MLP neurons of a small language model. Each row is named by its layer, matrix (down: output weights) and neuron, and shows model dimensions 256-383. Each number is 128 + 24 x the weight over its row's rms, rounded and kept within 0 to 255. Numbers have three digits each. A neuron's up and down rows have the sign that makes its largest values positive.
A block is one neuron, or neurons of one layer that tend to fire together. Before each block is what it responds to, as a language model described it from the Wikipedia text at the highest values.

Description: Tokens that close a unit of text, chiefly the closing == of section headings (==Career==, ==Plot==), sentence-final periods, and the last header cell or value of a table row.
L7.down17:106110124165168089149147122143131147098137096104122171139093114091194142132121134096115112099138125133132147102165140143101145113133151131118147142120142136180135102128143125140133118183103165158103104132146136094172134164121118113154165141130125118125125126132120129141097120107151154124142133110131166129098151127124112145112156109125107138113090153149162110129104168160164139123135
L7.down211:132134122103140081087133121137115138154122129130101117163166099135139148140128098143138145106087192148062161211134102155129111147145127137181128123153137162152142120117146141103123116135092070116140105137096100148133101134126146178162119114100141139126122142107123148133098115123112100146135132107134118152122170122114177128082110153100102147101105160122164158163147107124138118156139
L7.down379:146111107104127163145121128125149122106142139103129130125120124144117162147094143134147145150162135169090140175126113136155150115118141130096153138088094141092111095114106146169151143132147105119144086134143154126149081160102139167043165126136158127105126127170120106164119078085145123110094128124162124118136088104193125126130155122121131136115100119196116116121098123162145133100128
L7.down726:121169132147142133126100150157121115121126120118134160189096114132130121150120128115149128120106143114117120152099114139123166129104144125165083109148153129125141125129121129110162098115086159127128128101122108129116130108162158114125121116111142161161141122126101133115111139113132122140146129142156150129119129160127099101124096154153115078116137131124153138170113175151124178139122
L7.down929:105110146145102135140122135118148115111089135147159151155128168113130117098056132180101150129070118139095142139134136075099112120116155128116135118147147172133161110120161109144153141125146078149122152168168135161117144146127147122097120125139125096119156078122123124128134128120123160092112152140137134125138149127129085137092128123145144160148134115131125067134143109118124121123156
L7.down1293:137140139155120117105100153131150124146178106117108118165145082100134073143116136175135168125105127140128118111148110153086130134101101101127124128110156117123130131106130112096163115092127099117145134110115093111138134160106117134075144130123097130151146079101154135116095187083124100134129089099086157129130135134157093128176116158132131077146131151121103130158115104131144124150165
L7.down1460:110103170147150075129132110117113141136149130115112134135106124146131123159111155103191125114154107097126119128142133125097129118134137168140137130108138104136154135109113103106104120125103137152117132120100159174161110136117146143125130127118132162146098166111140158125088151128150146157157153107115106128107135124151156127174125109122124189141054111147124178085136146098120131116130
L7.down1514:140164125111114113115132151144115189110205128170087159132127117089117103113135133139134127147122125122098140110123097142125090151148131129112096129113149140118120127103145163127165123122124110163145121147093102144179133168099116144154107104103113134154152115149102118163077168114137079125121089120115078147133129168123115120133113145124163120155094152109129146118116136118119100142153

Description: Country, state or region names (or their final word piece) ending a place phrase, often after a comma: Bavaria, Germany; Minnesota; Gambia.
L7.down20:185162122165099161145122102116147102076161117126080164122156106120157148109103166135119139135123126147112170158143144147174137207089104116079142138124093158151123155173128147111131143140124160129153159112072084151103120164129118149136153126114142130108150141056152126131142109113165153147119116112123150133150146137095108180116141150106107106137145134130140151102132105147102105131122
L7.down236:110104142128132147108128136125148179153139177126088092122103182107090166160123166176097118147137035106143118136156156135128133172122143112124112096122122111129087168101107116118119147101157109112133100093105160097144097137130162088145081139131115132094100118126137106149102112150153152092104133112109144133088120160100141108122099150171174133127130177114144156145109111091077123145125
L7.down289:150104162138126125122156085119139164126135165112157141145167171122141153078112124139127087069120137097102123151113106111118157132076121095116095172160111094086114093176137127148151115142141117182137119121117107152142088137101125081135096158136138096103121114085189159106140143157148155129108127126092122091093104117102153116154105157103179102134155137128160136088084098121164093119131
L7.down305:097143123127123088115104144152145153077116141131138108164115115110132140122145147154189119115108175094101141173135185108109122125122120113146131171068200125142134134172137114098167161182130142143149136105098145148102133133105147092051100115083105087131135099102143128132151144108104152119119143128132111151102134118093135147131092111138167103130128166159155137106119157174115130180118
L7.down825:094128135077100099119144133112151149115115129118101133106148118105151151168111123183127143118149098152135145132131166154156102126108155143129119141121174100096115145130112145102115148122112092122123142122125142143075162156124116104124116148146111107115163125118160111140131094149152127112130115091115108110104085071142106099122136114165106127135141139147125118076131124101117128112144
L7.down959:114142150100137094106103125118104172149137139129110099125141136106122160138105141175158076123144101142083149145124133119119089143167147120158143154132127143110169113169119093123172138088121156157136161133104179122130137166142142127092151118112105115176094081144157071125127131138115113155138116144081160112119118090146105135136140162143185158151151168124131175105126151148138112109127
L7.down1238:121135135133112100136179112104163187144174149138159104182103158106123136151122114151124106123128128138162148112128128146174107117141147111109134170103109128139089154113118095107145169091159146106103091134125131085132132135132162134109111087156104073159121126135161106144106104133146134109133118166139173183086148134106076094115112123157145127118161127146118126128107097135155132162109
L7.down1463:102135146147116126118168115120122105098167127122124126116126132146103152116138169160142086145126124157102130139092143098153107114151121133139140159147150137094139137120106133155118154103104128121132120106111160137105130143196200114099144155084190088137124131164144083118147117125125127111125184082150173122082131138176143155141120158140159151129110147068112167071109152146118118074150

Description: Fires on names of countries, states, provinces and cities, often the last word of a place name or location phrase, e.g. Vietnam, Utah, New York.
L3.down1193:121072183116124115132140060115137169113157146163123109112144096118137149127081138134135116135143128131120148108087121145165107086131097121097152151094137093103114153118090148119143160161116148079133119138113129108095109141103145105121163130123110135103087116121161089103127080132156110124112105106129137105099105135150113126132088144111114130112182198138143178138155101143118122103094

Description: Periods (also "). " and ";") closing a complete clause or sentence in expository prose, plus some clause-joining "and" or "but".
L3.down1269:145131106128139116093123118119152117122137113093141124104130116123117109128127132108121118130156130132141101165144124114129120126142114136160196061096176091122143122097120090125125076113127122142136161108134142136114114136135110094113120140137074123182105143123129103107137127115132088137147146098108130111141133114128140082147163113106096151125092129151137152135118134109144143153127

Description: Closing equals signs (==, ===, =) that end a Wikipedia section or article title, such as "== History ==", "===2020 census===", "==Cast==".
L8.down88:159074152150145141091108137133149163107118108150159113142134134097143139125131124168176124112129105136135128112139147134112119168144166121155100115135100129107177123111143148140118113108139110141108164127054126116176132154127113121150177136150132129156094135136148103125130125118129137139118107140094112119138094111137172125140058119160142174108077092139107148104151149083170152163104
L8.down236:095138125177116120119152155140155120106173103125124137119137127119137121112129133158146119102088130109136120144100111104146147090138129197101145072142125156135168108094079174196161129168138139133136090110131124129115131154160163116149137107153100164115130118155151108115151105163123100156101127115146156117187114098120117129106142137083147095101132119131132119118152121127104079136102
L8.down237:134131093126163099118123172139099117146115140117122142092126124146122144127128151137132098121161132110149164195116133115150091111154133121176118142142110113168130122150154118107158159119112129121155064109092114122153138165106143083142150132138139109170148133133164090169176143104165150150128139112084141164130073144109135131113137130146097134153109158151113108117148119120125086134116
L8.down259:132139105125187115093128107167127159150179118085171118161120155145122120128145115143136123139126106140151117186110124102100138179126106140162133118136102159117170099122181093107129130079140133121127133115059107132161122150111136123111108174162136176131143090136146114093133114113139112121151147143150142105106145122118131106149098101153093110108117150186121140129114091120134111168146
L8.down291:126108101198118184154134139155080139103093167102146178105177126156143159115123108159127123090160131175136145155142137090108149134094153144119107107115171107122115132147099110136138149142135128146122203164141157140105146116101142140123135080146118150126170147120109166119177159120173131086137117161129160119199146141174122121141088128132085149106119103119134169168125144162116138133111
L8.down775:120113130141154114137134138127159153128138137126111167155121129136140150141102159148159074085164121195075094164082145124115134142166130136085123114108098148111115165138120131182159113091084129102141121173138101131119134142119135120115117097112120127133178095152099124117139131152112089115117099135131140184128095141143113113113097178100093107132120148094135158094120163160125111187130
L8.down1039:142126117146126128115108149134125100105102117152126121102132129144150122123096078123134071146143171077104124128114081127169134136102140167116142135132159088078118131110135123173158149126156083167142128150149166162090094123167140139151132101110118095101127149091098142130127139155103121108114081127204098127158133153121116134096145150146137083136141104112114060129110122156125134111080
L8.down1246:136116140094101140088101152155177119123063114112164127109105152124104081165109143130133154140144129142118139076099139154141110132131089142134117118138135125113155083128125160108120159090100114099181141139113124107147153143098113118118132128118123146096154132125130140158130132153092099090129098145186101166129147123115077111138048148120077116115132106123128146129095106142101118118070

Description: Final token that completes a place, institution or event name, often after "the" and before punctuation, e.g. Mediterranean, United States, World War, China.
L8.down825:148157110083129122106096180158114122125180117121120133161139147151128122112131194143132138116114116119118118159107116145157151120127138155135121144141102135130135185120161171145149106139105067161104095146105113164123122167100159123121135127122158110146108074169098076146112123111090139076128155179121166104121112147139107071099098150118153162119121125127102058082128139109119114179155
L8.down898:111099106136121111175164130123114104103124122138164165112160104165158126107171078142148135098113121108110154155140121093141082105133154068124137134090069154110146127099094136126084096151118087105148150174138134159148122134148172155140185139132091135138148101126125113136132109168159122125108128133125116106104119137149137152123115083166080141155097144068135110095100126084123124108131
L8.down1019:132126119121110116151112162128130123105147147093095118140140155112121108135064101119139161138118073126134109170169137123090134131139129070127172117133105137115130117140098146137136179147108100085136078124080144083153080142139120155186117145138117129102136133086127175136132141125133117134130129176131121126048138122149134119124069134149115163149151163102146158104119107088158128088095
L8.down1056:134162107137180123114094120129157112082116120100155111165125102126140129106119106130109168122168141155115102129166140100165184110099113103153115102115157153124122206154140094086145148093163132115149152124147156137103123129107121100133078144116137119135174111142112137137107123108112134127158106101098106156117110143117107138111123155109191161122121116140109088091130150114132120134165
L8.down1071:125185107122082136192176133122132104090091171135109152166130109165120120133096121106109124092116124135093133101144154120141127133155151146174147158138127111113125169141120156097147126172079093114144121132103150108150124166186103085106126136130139093125100099121135088096130143154093108117161204149129127155088103137086130146104143131125137124159114131098083090134128150103083127142106
L8.down1072:184100124105131117122107143176079169126136124137146127144113137115132182157151103134122144091106118135105094130158099140140124152135104126130164162118141105148134146169134138142127048119148118071117135145159135149118105142115106107135122137143135118153150093145133149113132101093082124095082114133111117107120112140144118148138189115144118144109107121107073111146119107104113132145108
L8.down1127:130186110111131134110189114117133138129147107120131103176134141195109107148167101159158116089128118153098125152085166149102114132146159143141165145101175124132158112123101118118179102098148111110113125129118176137149139123127139128132114092093098083166100070180163134121167167127126139123167100119126172119065120120130102120128112112165149109108106101122123170089119148147142164107141
L8.down1266:135149102073149157116118088136108140109132135138058106140141121143088126150142118191135104129126137193134120115137105136179124114139128125110143134116163138122134124132143174126085087144136075120111125084145163113112099175195140105130126123138147120121132086138163135136111102127124139145106107146108151129118109160076124107137119156123169108144123042155108171131116142162144112132117